MLP neurons of a small language model. Each row is named by its layer, matrix (up: input weights; down: output weights) and neuron, and shows model dimensions 0-223. Each number is 128 + 32 x the weight over its row's rms, rounded and kept within 0 to 255. Numbers have three digits each.
After each neuron's rows, "fires on" lists the tokens most often at its 100 highest values on Wikipedia text that the model never trained on.

L6.up555:108156148177141111149098110159143110060107141102140086131101112170067219117192149131163207136073174135092072101086088154120054110105148110106117238150099143112156084122127145126110152132117143157177133169151138143158122119127135145095121133180101170143114142171152149113156127152083184150086216111090106114127094118157063155105152143125124087135162083156068124136126101151097106114127127101143080094119051141161135186105128190156059107132146208126186101159128103131122126120132147121138055139080105111108160097141106181099120073099139106145131130109106154091110119140143168095131154143079136133128188148148108146111137106137115193119149160181108150118174148149120085158126
L6.down555:152102121134120141125152145089161026203163134128128136139128154111146115126084174129111118115156112138218175051088177075111181168090086142090056161092101155129071122144084101088138156134140099134104135081118084118128173127127126142123158166119131170132083115116077120094182192123147095087092137119123055120147111068121150132129125209170117140154151143108161155110170149117125127068191111186081117104111187136114175115133133085111112152112143109182080115118125122200214151183164119159132123144128109154110135182147115104118136139080119115144118145108186126156109097133178074119099166112188131090101110173101128132115140147105087133119099063092135120147125160160118124124090
fires on: "k", ":", "n", "."

L6.up256:115128142123158133149165125134119143127066126131120117125084043152172193156163109148107125103123142224104103171127116161102157111029072113127115087142084114101167104134124176151150124121114104117087045101124146129103209188138136116158145110120137129127179136107142145068157169174137099128099131125144054127107095141113176098097117100145142117137125157124129041141114107196119129153198102064076149151140143106163157179086163047147139106102102174222087131076124109139138106116174176192112086138178131139061141124112154142125136104112141126123110139072116149125135094152089145090150091101160103168088144119119143097144136143166119169093141151161182140115120139160100142109120
L6.down256:133148091130102161098099153112130108103165121054164142159141200150065080117096122122145084102145139010135165126167152148114077132236180120136148143091164218111117121122101125098152139153148099167135177166114099119149124137105175121125132116167105158075109063157114105109126125101167118104128104117124203131160114152145129126091150113093155142127082121126141125169155162130137159109106161111184081129124158107107103069191116136157179183087134063094127182169121154164098115128087132100181122108129182146165162145122070119128129147107118114093102139185148132115039169094130125178099128115165155095135160140131125103070121123110137110137108136100059173102095163088147137092100
fires on: " have", "\n", ",", " many", " there", " least"

L2.up520:133077166096078145143108144116083147102069156176170093089115084112127134132117123141061120134165153099153160091105178147111199146120069083220126180172097140125063152150102130133117085154099105070100113154121134132145135232166133108134103134111165098155120076097157131191102081150132166126117147159090147104119133124077054114122086102164121114159114117091190097119112088075194113149096101116125161190107126160111070141055137152178115071134091084114130091085081135112160068164120149092145138131203130158159178120176103131150178111091126061099142110091109109130095122119115150122151141121152119134130125119148091153104116153101136142106095123146114123125141091181073127108138
L2.down520:127162094142148120078150144143148107155167129116134121173166114129094123108130140099193150107110160151081116154124163096105103070136139165116108118070134073108184069103187136144089120149129115153183099093129105122107096140124139110198179142142062181126126166123150101123131132164115161099137120131166127132060117098158111080091136153131142150143130144156090181100157110136092125091072121175112102123158077157147198074118180145122113122099209159175140116134125119129132147144108106064148083115055127110190070129078118183123143082162093125158141143210006117171145148119083111084139177141074124131162148134108112102118151095171079126125091165072146109097151108112157081114142
fires on: " career", " born", " da", " Science", " hockey", "00"

L3.up437:054123163060115090147126140157116195062151103084114131125161158126167139123178089105067134131122130108123143087087120148148042174138127099104107146088141100136136122157125126131114108199190106123097155077080116107128124169136113148157079125068167139059079122066144137116085127139137087173151085095145081074142161133060085184116134137139119207131088109167071127149153174127125129168134164141096175100148118148178122121139168178087135114173178138123091167130090123110135157134083109110161120052120149156091121099127095134111158147107138140112187116102101136138093107104099151181098101100118181161056112179117124100140128094169124133138111037147144106168115164147112104149101
L3.down437:173085089182133182128155091063117069147112206137155129138102064124104109119130123124152177139138130121104154098131131110108204100098131132180173153137112169138148127097144165129098097136128134146166153138191119183104158086100094082092204052172108107120180132171105126132128165135164130158119174134090148166135073130191131051128150128125134074148167123109135155089073074123149084086167091146110101155127137102075139146121110195178111097091095116098153074154150146112129074121162123129135071159134094110131130128115069114149083125153085150118085106194147140141197124142176105069113174139113075139191137100105164115147103153104132158087152176084100152117123123122110170125112
fires on: " singer", " song", "jo", " it", " Singles"

L2.up884:128180120159108104121090162157154140189076163135127158067134067104151148108195082127150087134182204114089142126116086120117097159160135092158131106138130131132143134111142180131107129108139133225065164105103174116165144094103091207120147137153128133137140102119153109124146132086140134148168135105176061154159093194108111160150075129160111087084117162103104128124183135109126065199142103141152097124101111095141129121142101128093071140148208144186105131149169104202108108080126193088128105110187120150105067130180142079169125091143188130136091138128157114166137131136083113155136069166165108114117064102105132129139117074114143067110144131118107104088088101093107143145131
L2.down884:197137131088207103127142151076118106096154148135153149086141132163143094089116123112110170081208150104132126082130096125153114106141161199116132209126135164085145123169151093125134083071102087089138107097118126113111173097143213095110113156140101108118151129146110125176036125113136142135121150168121161088124151152133072092127163111097117133199118099146168157105171129121162196193097124112086165124146078184131142105136142086104137094119121146074183136171113119076181132084125084103137166164120180087152134048076152073091155172025116156125114117136151147097143143127158110147137124143086180089144118149140085114143106134105107152121162162175102146149147166131121103138125
fires on: "\"", "er", "]", "”", "ust", "-"

L2.up68:082078142152135075101117117071142177063181093114087133161078087111081137168103138119141171098124119123073153110064144116111140111104207155096108128151113028127087075178122140126135069106132134130125114082116115075191116117123109165098111140107150080139166097116156090105100172128113159135079155117106186111102160046134141173127184140103176130117077085142126155124183113117119135104147160103099131141153134200137151135129143103146110130035137110158125112130127119130212107180148120122160122132156132140162128144102150118130181180156079134155131161074069170139159110095053151119127199087139173144111163151090147116126142125117123113083096178129092141112119128193152098131109
L2.down68:172125127107126179106161187154103131146145130098142126162199094151158091112139124102142103134124104128157151145126140098150142211133103086119180069058100125158173146062121158114149182072153121135182146120154127121122064127156140067121128149138137125101126111136136123166144166112124153133096112142106094174161071220144103044085149117104105105110125118118154150124132117092106108184185147121147090129115152165098059072188100166123157154170078141089118186093132126078134182139160112126174127142120108176087090101082120083098044149143173159087051123126157132110101149173166136101089052141134099133138116096087080130135123132075116112170118110073109133152149099116156121168145
fires on: ",", " n", " f", "d", " Oklahoma", " Johnson"

L5.up203:091123114146127105148099093078146079171112182134158119160093131187151124156141118105169121082114073210105114215145100133115126065107139139091143095156117109138109099114122089166127151142178116095177063113106157147134110153159167153089153138134171148143155178127187114169149137109065132171091132091111100132106188152175118142114109120118132113150139126137144130126123122098132005132150147110116163182127036157128155162101165134131031100083188144171136144075091067166198102137181110164122111095130155113129114116117102136098126137105142154136173152096107143129106118088181170098172117104190072104139128114100147115138124150116121150096176167127102140170132166165096157078153
L5.down203:174107084110114157177110155148063183155122116152152139182134138112098152151112098137172184182088134128144133128163141102138101174077119147107159147122148125135060136081128101092096128099100141121188186182166187091096141081108108204101142123175091166113129088108127140150154094118131115080118114136156124096161129098170087131162109143119155134118121075096103159110145070126078136125111114187145111069128162125171160113174072098119112127149145158122143144131061104163117122151108136105147162123120183156141089116108101064120142121135153144146082107078132072184133139084115108135176118078168137124171141051142171182103155150111152136109180080138129123108152060200219124111054
fires on: ".", " until", " but", " since", " therefore"

L2.up785:131078106120135119123104149147196103145101084150121177145131095083086227133132101129140172153134113129099152152092078147118147086112145115144214147180101053085101125054116117129149161157101145099110128104131153063121123137054192134107078135181141083119126134107127113143133114154120176188105150135096124145129203170128085126129102140136184145116094106118151141132140120094138190157083144163159102126108107088178150088181121122164157173131083103130100138134153112035075167117149097105140097176094101141097085205120151138150153171147128124086140135115050147115129135156075225095119130140116079144168116135133111093128108117097170143114126163151143087198122154121141129129104
L2.down785:092138124159164116105095160181007061089113086097206124107164182124177084085086162100111102147078110113124123129108127105105086137095087107097139152105145122123120112172164149143150092165133089169135141161069143186154151074194182138135151062174143114101115153161081130153129134111178121118108131120146160155136099136130125159109137135105045099135107133115091114136125077090094096112140138155121071113142102170138084122128082040098144118188137103177170151131095088153133102115159140120119136162145113142106145050124135113088157113082142183159053148206167144183158141113126084136150137152103153148139093150125144150143121097105103152187150162145143120141200137137152161134137
fires on: "ing", "king", "th", " sim", " ad", "\""

L3.up537:157168123099163123129084109131150157114141157111125149105169164133110114143141139125171132129145135137062099132118091155092134093112136084142106144146108090178160102093098105137108163091136126108061125109129164189111159097085045121110140145110136149078162099171132168149184175196145100104152151065119105109170134093140099157091131172123124121096129127107109155150080067152212119151120178181107087163113154130095117138178125147120120156121111133153169074106065163125103150129049100108096132108147053097135179111112074139140121099075181122079129195155103119097158157112165155134118128136104163093087138144074173106135092138112134201166177135124159053075032176144122114116118
L3.down537:076120142184102157127131144108140129080090089149150150163058062124136137122166127172116075141115110088190133107155176098126114146143165144158108080115111128088091115116100131156133116103085102157186151159147137088152183099208176134139120152150127095169125165115121077068105123074112131133102131134095135143121129145100187110116115103138147156097123083151184097133113147093065115141126067077156113110165088120121128105075122144166094093051142090122076183144139093141209129115125192108150127168129158133155077198121144106146098143169080142157132118113137147080114156148075136095143173115176064170164135142188104160107124150150105092078098090135110229139182092126095125135125
fires on: " he", "side", "ian", " train", "light", " St"

L2.up630:109195148109092184106137141112129112110108142089160136084095064082122116152121094136104102148191135083176095159096108091153211162144107113094142154082123145119042114086104144119137191090116191106118142134123188100094154117122134143111090130099202198098128054111167099123111199150163132129134064067070136108200111150136098137153081156101136178163092162154141131133139097127196087107140090121179127119121156098119164095147163132157132180117208095118118162061080148142160130083125149079111154083146153165130130127140105075169120120135108107096115113119090090081108147138111107138154116150152146131134181131129134062132106148132112130090119165173092120101133095095068109127113
L2.down630:153130172140205070130101146148094057136088129145104033161169142169119187089125144128132122148111084149132113136094130107139144091176130160152132149179140110110136127134163124156080134130139131142159127110136096159152088214124109128146152098150067100096142179086075133166171110081102098092139127184117118106129172121153162169113159078052079132089136072123122153069095132154143122120133096164136102124161118199164112106115084193118159059124062127120150106130122129056112108129144108131151059132100112127141137160151149157135129108104096144168176138121112151222228170081161152103106113127095144173130167159182114133110098132074186134100117121147143168129106112150153113133115
fires on: " team", " club", " season", " came", " cr", " Ol"

L10.up646:095087130146090114121117110085165127118063181097109150130115151156122118138160099138098169130144111055109056141110109146134081154176142089138122135101155142123146118073108144125117140138100133131128098156090186114146158125093196126193149094134101084072124079129154091188113179092116141133115160131123149140214108116109151205093083151104150079097056157169153094122155142116166119072146073064095132067155089118128153105194139076106136133158116081107172160097116061107147140139149143136136086137185123178150093157149129158113109176156133085119078109151057124121116137088142148164149173169188186183113119101137161136173119136086161149083146177134123160083163107140125131098171
L10.down646:123167140135134159102131117130071151128137126130133105108147177139160167124121140093074074160149154147153137100144171096165098192088133168138113126158089154183176097163115152071173112108147095140144126079076095115096084152131103118137180140088173129166050105109123133083196082193165133104153185123127088176137160166147094086094155077150114134132168166140114164113161099141112129141136144194158079113056124064081113138124159124144122139154095138089131090110130165088161097098128126079140118179120106139133153133099116120083232094061145122107118165112107093129184128127164113108129115094094126116081149178132031131067147144148110134135130176137132144141112113134145201147052
fires on: " a", " first", "t", ","

L8.up53:108166104109107148102177069088152110160133212115147136188133096133166137108044146112136117145076116161112131162124120155078121170131106169143153133151078166119170108121148171093113201151144103177103118042098137156108096109193081071158134144179138169132144141129161116134126126083117091084123146093157189119084167118107074057110137133184139085133126157136145110100083142152090174190111186191155124063138138155129138112134122089172132167156171118129183161099106078166120092093163128105123166069141115122161115028165137143097108123128125107109116143087114104114107144152150164060120131154140154123181128050121095155111163145136117141132135158096133113101090150133119141188115
L8.down53:170144159138152115092126118157127108154154102109014097045128110190110119087118115176161109144139149140086113151110181142064124099157183142047160134146175134133142120119086058108135108139090133127152107116151125134132142147046127122079132161143184087118115135104151101140129206175087167132115121126050129156189143124118106127093141141098120160126149128147128084184127063172152054100139099102115147133103151152140133165099165037126156094036106112150144140129159153118133142104098153123167149195099093143129143120087164074190119150152140101128150129144081117120143052098117105166110153182122157106122147172117167104120177115111110103129157133135178155142128145127171090104092
fires on: "'", "}", "’", " Festival", "r"

L10.up340:101103146193064052134124123134157107087094102133100112094153102134084167178192170133118164125142099099142089122087142105106101102109115121142144181173159092121080126158136113074160140120105100184116119119071146114135126119141154135119130091154192133172190134098149162091177172168163172130164132142107121108099187160086165133123173159062117135071100064196158103104188131118081086141110141163133083129109161153129121122105161083097125149123111133164118091093162073126087069171140106136139126153107079143088090115135106134089110150105191131136096170098128127098129143175131133183180116136152174160155200078174124099143122091090167121113088210098184106151152097114110083112136
L10.down340:121120148148127116177159128148128128077164108133129171086109123069163159100127069170100106126089138097130148113067165045130110078175081188141176064099141167092147135132119182115117152090113158124099195181150126157170152099084185138144170141155168116125072170132076207116136116120105170203103174099166185117076120141137139140169114123077142136120147115111155127209166166123118107091095094165094143091175066107137146072165149124117134149113072081111127123132153117138093145156149113169135116149131123144161102110096154152186164121108178112148129118137114104138099077070172113103039147111096105111118105123119095156082089157174090155126117108120166107144101158156168122073116
fires on: " of", ".", " in", "n", "ph", "\n"

L10.up183:148060130098125151116097080127144152152091135129147217087107123147156133185124098107188139106137123147092150130113161150083150143131072143114173157180122081155040059141109132098105125107154121170165108174137197093031202155086083169105102134171125130100147143147142149154127126110082167117153152148124097117118125113185171199142147104158165175136109111175109052102090104183165096110140177095133132142141076096158198207125085091143097095097140092155125143125115093114147138125133094079124116162135124141154091193162143120157108124118149106135103128125084149090118145124123167150187153132130121069081101127096145092178104123125169152104083119201150125143140128117100131156131
L10.down183:170184103119111109174126116086134114158073114118133139115144085172086179111105136100113113124166099154123178150150103150122208119110086139122171144131136115154060184110135143095138153123148154133098082073142158167160143089128087086111095138092185090135112126100117170107126098126111100147120168148097097152156125125070164063085105163102080145144144088167144143174114039153154109110110158105082148161130178139123180149132138134166153140167101145176118126088100060121094123204168131152101128091198122123087060113118120112056135170114137146140139106089198176126121184091148129143132167119131119168125079132070114131203126141132128125175137150111144165172078108172106106120033
fires on: " in", ":", " where", " because", " is"

L5.up114:125099106105156117161098125162146130100143132130109212096144214102174220130084101120119118134108128113106140142110143108239087112134149099215111150095090092170090143110131078088126115145165121127124116120110109169121092078154155134085139132125120086082154122133142150121186111108127141103182205119128121141141181124130113142151073125131135121114106064101059110092122117184150157168105133134106163085119079114161133146125113121172163141228098100096160167081124138091133125123142144131108147155151048144102099125107106161102085165181090119120197141094104120164122106173082158124111220124093124130138148140161107117155057115071124102087158138089111137156157110170140137159143
L5.down114:125160133142113123130087128174136144119126111103145168102134083152094078113117122154144184128182127112151115093144151117105160164129129161057140146108129102123238127162143088140138136115133111105180132119136140111104205131135062094138146097116078092161188148088109095160115163100111073161112128114108123115162118092143160156116117145126198131166161181119159110162125154067102162147093122087117201124186125128095111136052142124082155094157141078080148146062124110173079158158091136086125160152088117095136072064114056097125132139132110175122186090187145109076134142160107128155161159158100188087096090144098166127102184142168095155107090152147128131156142191066130139077125
fires on: "ing", ".", ")", "cing", " res", "\""

L8.up342:118143144177114098125146193156159157165124123154109143173140114114145160163163145117172148130120143079139064150133134085101115103070158137078152125138144077094080157148076119101139185192069125174145068124042114127140133109174170118121114121172125067120121154085094201066144144133114173106144104212088181106131113159172122181145091177117157078097117125131149124128158120100119030106121154151077148155086053147059119117125134108115118101088156118158155157123102129143122112096115098061129141103151072141167175087122128146108082062144121090153131153135129124159135114167120162157083099104185106151145184112104123082141143159110145125114200191100133137100155116118152132130129
L8.down342:136153100098110124126097140093087157108109122099157146075125117091169094156071116161101185134138077158113147206070119076153135153102093148121169109158147151151135085097141138083043099140126151160166138172150116132135133106150105136105147053115125163157104099162145156123132087104086108132109135093100104112160134121145125099128082104193133139109114105140144136123168075179135123136113097104083091137161123037167165141146138110194122138166113164134135085078145083123142127178116112192125145160060140147144075133171096156113108127114146208139148107085110073138125160060215071142167180146155125146087113099130109192129171093170123143159142088160171158170122137133177099208133
fires on: "g", " to", "n", "d", "isi", " of"

L3.up841:103079127152135129140143188148128165068114103119129139087142142116140173199138157144146131119131105143119176126112112131102118116041110147078154127180080180177111055170151122170121138148147138127120134160118118162102155172110106125126155165146131163106210121122170115131163144113068101131123118160078090137087144170115172147071128114099135123145085084085172087159116117193114174167132146094069144122099091131174109189111164089164151116158106131157182163160123123176079137147138174110115139152164140113005072109213109130092181097115067145107118113099114179099127074179141142078115153127153084117103163126152121094129120138110122153122117195138126180195112145142131128126104
L3.down841:150107091164134115125147166135126040144093107085119118106159137128197052167103168143137053158104123093143157142143156124091148143102087130127097099130141154109122112119131220136124136141126128186074141175103158185132175194116118132175210066140096112150153106148107109093097147101163123120089074136150163152139117215143141148124145131117092177093071138107140130134169049125142129111061118134106076135138051096138100165162138121126171112170150093127099146164102130148143093083171160115159149110123175134110102178134120144174184110104134154188072102181109120073116151137194111142107142137166111082143176128162106129108118151061135076134163140122117119104173116080103145095112
fires on: ",", " and", "\n"

L6.up172:135154108155133121140116072127077100146122150125130104119120109132136163134085134071156166120099091152114178158122154095085101151147074176157135157171104126118074137090168176063129209131115143177056098175130106113102149098156170159122156185096160122151101097114204089107174042121138131095156182136081080139103166087094165106127155136152096147161122157113146075132080122192167138208138178144084139080110124143150127142069115140105156080103187190140095145145137126143089087179142154117086159102159061130065109119200157163143085089153137115102124120102117099131133140141142142079115164136125131129102095141146093130137113040165156132100129099117172170133136106181106132126142
L6.down172:136133137109093116096152102155145134184160138152068171093095105117154079147095154137186138146175095109116133132136128209145195030155116127071118148098176085155123088101151120107134130109158143123122065127140112060096139106129115111136123157115128072088183086189138180107115154128093172156125095142161143113175182125154182166138129089125100181115083127171109132095125068138189161094128109146114108098043127105165117107056122158142106125144094077121115103170118101155191069090130136186137118077149131074083108165145126166104150142240166152078121116106138133079075186136122104110120143135127131114171141134132138133120160144078164137126170089148139158137156128141141103123118
fires on: "'", " album", " side", "’"

L7.up15:094102175199109154140191112156150109144067116111152086056074196122145134079164149177081096141062121149147105136110146109170094084137119113129165129113149138128175142049117135154096117148172089189136142123091128143065108106040084178126097085135188163158102155114077112149117126178127115118089130192115112125132099169129094117136109121103093155108143098101128111197144126116210175166129147139146090136167111084145167095138130142134100119103117164174136165190090113144135132114141121096128130119114138083103083102196137112162117149129151121087155155092162145170117112130078192167126110133118117171120160098181049138184143130138150145146107146146034124129118128094086142108150
L7.down15:122104147094093092108166099127116104117172083130124171123156077160128132142102117086159141146148117095113180069108130132074101165107038105100155140150064104096111150127169157128151183152119119115128094145207128115097136068173118152105159146088138081111095155149206118120122174094142153163170134113131126090087080064113120095132110169148123156131127174117202133091157168134103100131165146166104122046110129127038084127106129112075126142186108104144125182143128129177107190126180089124129173155150087124126178097107110198095148098208132073132099122147146160153103137173165110140162168134087113118174122099144134115140090094071086145103130107140148095197132109146128127180115
fires on: "–", "st", "D", "od", "ist"

L5.up163:100139114131158141122158090052185094154117147134077145114129195081147175141080144130096118129118111130118099191141106120024120160115118111121138148112113097158118120109151096098061135154188117106099101116087142123152117119167147141140162093128117148121094198216113113130163100118138201156142210134138151169132136097116106120131118112144094117143095132170137072114128148162155132117103068141140133082138123177134119139100187128134151172176148101105144184128100113107077106151144101169052233104117077021140092134133125163124078165059117145101165134098098143107098167104137155138138145130071123082175136126097129155104163160099099091121151128141153158133109117212103119138125
L5.down163:114196136143107189137118121167106164119179146084123098137121080164147111139136130160117136166118141108105165119141134149199117067158172163100109088083132089161164158133163145131158128116096132123122172146192163105149162163101100109098078156123104105129178116083097151080144094072097060127137079126119100102132111153140100113090171070148166141135107122061096164119140118146144179119069161033115112117155121142108142144136122134115104162095171159116154150126128205118120156084097079143130118144107189104102211142125078152084153138197129118069124081166127098119123150120186084182096209119102119122141153170153221101136100109147109112170128211092122149136141154117124115105100
fires on: " of", "or", "ć", "r", "'"

L10.up868:113091050141124093149156115168141140128135125175117193078133106151181152166146148169147126116118137093111177174127156173116185070127094152096175120147111099150073085113121132122147127046104120134160111152108164072075175137098121174149128139140127114099164155178204139101121078132104132181097132133086169159111165109127148168136114161120135139119093103125137145139130124099200118148087172130127145086090078128180092165130074144184147160092154067172174116107083081127094145181188123101121146152146140172101099138095114159109131178125156141100193101110154149057125135120102155117177181109137166109101108125139122053116158097122239147122059106144171128103096133122098125127122
L10.down868:134128123056132120136091134149115116125202156151102178151092150098058081117134111086114111132154165139127152116132144125120144148110164106132091140137098156112183075133125126078081156145150130119114153137129146134094087117142111098193124133081111196137122134143094137137131172170143159115127142145079113091140108064088131140109082129084137108137211096090153114138160112126097170137155163114105082146124114166107087087157193155084132143056127123113173152107113108224162229191174162112147142119123112139102137141075161086163135180089127114072164099094133165104121172106120171047078156112080142154094148133107169130180108122082042157143167120137149085149134167177136172110132
fires on: ",", " in", " at"

L7.up607:129132110105163139165141148184174125147165149062168168113103091162168188099099083121129170178117095123083095132116130112090108112085167112147151175137107093113067129087168098097122098136119101129163092060151180119104092133167114129145170130161118148138167148123118170134138134173110143079128152172128102121163118166115137141104095089192156123138128165117090087098165117129201131181150104156095158113117127171108101133107099150138146135125215172126105088076154138212106065099123111066109155179094099119078116195117077113104129107165118159175093128139111148172137145185101096086162097158101151193127105107147129103124088084166135103147151144154087109231158112098085090157155
L7.down607:092109181084167138113128130074131062117107134179122094110168113140125094162112102158129062079129108175123150097127084164159143136177120149119137151142149152085106116135152160146131134091155138114111107150110086129167143108138055119093067108128159070130143139127132117079099164093180121205121121095166127131129090208147091110151089125131071122168157165189163126094153195142117169101182168146117069121052099159087138122141143101124145162160080079100148111163139112117137115120114130168123125150146181131160136064169135087108127155059142101138091117068149196100137145106104118168147080116126148030126107098072128101171132125078174100125115193161104133154122162123163143203124
fires on: "th", "-", "er", " Year"

L6.up867:112105111168107071150091195227115077128152132097125118051106156128124193103131146123210200145150116112131118191086113126156142135096136118080164121121119125201141114103145163100161061117083143122192127130116156162167123133150202117115159147133112119183149118180126106162165144166108158179097109119129114109168091126119157128088154148133066116161085077155146156147170131125110043152090099118138145115149062090131128148145117055072110130156082189151194118182129093139105071129140106150111035137147123134088103145107125126095151142077094130170096106073138142130125133167157119153150118133109119134111169151113133149167097170105127133149145132148139192111180094157125114097126
L6.down867:149156150154160154150158103142156159147127080149113081176109084148135138133114158127153126161130164150127158095165116116142169147128081157118088123141115180174118124134142125119148196138157083155125155123151080186099149174124102143121081079117144206177079125182145144108101121178129095079106141138119102143130116067064082079132147115168147076099183149145109104151120162131132159070173090107061139112101105106163117142080088168132110129128169177174075109098100188137197091151142106176151164176120127085094165138090112122070152104125144125114121130139175159118059070192052098203100145106128108143125077163147115156165107130122098110169090099126148168122056161133111090165103
fires on: " of", "|", ".", ":"

L8.up517:137127159168127099183129131144111122138093175134198151106133119160105126117139106103111107108098121085152152181083105116065089083136158143099154220119144120203145126162111122132130190138086123166124145199145168003170135115117175087122135173119175101093166176202138181092109153087122148123138211126105122098109098154098151109146109182151130115137146152135135101151125109150158116157119105097091174108103151090128124137138133116134039113130101178146167131161109105192104148105134118086069121087172106141121133078073091129144122087086175041143073141146128106175103107160125128181098155146108112130116121113130120097133132107128109180172085153153077114159135145127090119078103
L8.down517:142139149157131144085116158069152109136148097044146110128134141085165139094150107172168146148122145098140093123133089141118051140110097148127156073140146116164074134182165098121090039086130133123137163174109116169154144095206094150121121107078118141161110102127153049096185171160109071116111099113119078138173111130090137136126107127128150204055150178116095181141150118094156136126125154137164092080175091132122162115125123128179176123108200117077135067080150170142124090133125100160192145157075127112148140142148120089126128131103209129193189115068157157130133116124091190090107148105119155131079115169138136120112130115119175153156084065121117169153102132145139133106102
fires on: ":", "on", "n", " of", "t"

L2.up305:077116119161067176140155124160100135197124175107124127168133125116095176095120145149128075110070133116090149045130133133141101150113122056149166148115055135104163166189072115143137128138079084160075144118096078101066131144149155107162116100068168100078079124145140172163121121156160139164178163109089144128149137107153079093177109159122187146117093106119217137160143118151152175139097134129149120115147143153141118163150159168127128137160148087149086167110099102128110191118113087161181218135141137126149138139150100120109125137072119089191159098097121116080114156078164179123112150157151122140120101153197072104078164170163123152140117111103162147182150095174147156104112
L2.down305:198143115118109161122120186107111091157116204139147070134120095137119089166116155096159178129168107140119178212123116156139160128152167158135163112107122107157124099072119161108075077159109131159144161065175176122134128129142176108073177132138097112179152163075155116148141095118135119171136066183135133106106094158125122119071140113097082117093140073178077132044107144143154108124169124140100146117080129161086166115082120131161148095173119150107081046139136133168181033170157171109069082130176136089151120159104099119133100096179138138105090103147100127149153112140077105122114143143133136108167166114086108131170146141148158170127124122095127082096153136090136093072183
fires on: " career", " singer", "chi"

L11.up748:144145126158110046125155149087155108105152148144109148109139112152184107181122139085144127126134173151105115173115093113071104128139083159091115123156075149125134172121133117074104151038114143201121125139145191122103155140147133092160107135075101081136147143139172103166171141200173178121100163167059091085194156167082154152140146117114143164167089137163140131113174124175154078117117057151113131136137134148128148128114143132137113113095112183151099129092134116112071030152188124083148132120140117140154158118197133092158137180057104120096074125148165116138092139121168139124112057165155119112184149098187091149139168131134119061095178162138133086115144061138108114127129
L11.down748:082179150148112209131136173054142094160187115106100087172136119153093132052125116180157136134095115135122153096115140119121141135142150127151100072132159127153078154163144069150097098096111160190123097171185098093158048138146127135092132132188107117147128120135173112122163117111134120084151084090108151127113169128105145060175127092089122112088103134132088236158067209133155140113112128076124058202174117111121129110064085135129155155064171103095132115094105125118170103125152152165149128149165119131118102170104139124116099136149107137140066121142106093106123127161080082119107140173138146142115126120110196173066161139164094160147140120126088128149056137167122148134134
fires on: "-", "–", "'", " |", "ual", "/"

L11.up725:054153125120108052154195098112173104197144198148144101095140107161116149147144110157099102137126081111144105123126081075107134058141073099087146167107187132167110179093148149103169199186134120205147120138094168129111128168102115105082100126111148116108143118143158070138140128157182088107151133160099114119118129143075100089115138145111155110121129100137149142112138146146159130085107188095088134105119094129083119132189164098094114118126094152166130206119163134209133075173129115096147132119158128148162145124146183112072117182138082129125093162113170138203059078134132154137157085096110087159180144110132108141122167131121150129097129134196101117117099141126077111073194
L11.down725:154107130146102117124143152093126155104150137092093109174139135179082134112132165127150124151157159180142119112139176100141067153113150101169166085085127128106159166121096117134116172162171089186125122116169128073150138077144126157190134165096189160073156160084092149133153139125131147155123144099062089090127103173148157151126092106111133175180094106152092099144135115163151123145128166147117170121142192145134143093091111132084124147085145094154084178117096037091060180119141112108105147213136109114111072091125148132112125113092102136105176175092132156099126111129098087146033168092123091067124093137150136183199064144167117155120083187086171158127148124170141097097091
fires on: "–", " However", "gn", "-", "equ", "st"

L2.up195:099224125095099090138088121179131071140144124157143097076117095087132131165142109058179139153159141125128191143143131090071145151164108119182099113124124134126139149062068134150128143115167093120076096138129115097063118102121082134165132118127091136102145117235146108156114099164142106070153164108068096081130059108126099167156100150132129124103105183164115132111118135125188107142150116128159094093144130117109127118128179179092146162116199146105104158115097128138205092107161162136162131084104103182119132157079153145164150108140166129140095094104154177139093055097098133132228114102129152144144141137101179130082088086125130098072112096151120125107205152121127129160141
L2.down195:132111122134196167116093166074081134147187136114156164117174156212163057038173147154107084092157133121102150116084134080111149155176132210101078153122117147113133110200201131116123157153156064162107069134123095117199145149170124186162144132095105133095172147136103104142146136109101135143040112111102129156139140143151092112119187132106116134127096158170148096115132126125137150155209083163135106124089100133099128081098101154122159066136095116094079125126114091101081092131118119122082143094130087080087146170145155098154154187083091134194128135094143119162086131111172147144121142147140148109139115121111090152155116119139079127163157180139106194108106102081131111124133
fires on: " club", " one", "[", " League", " his", " season"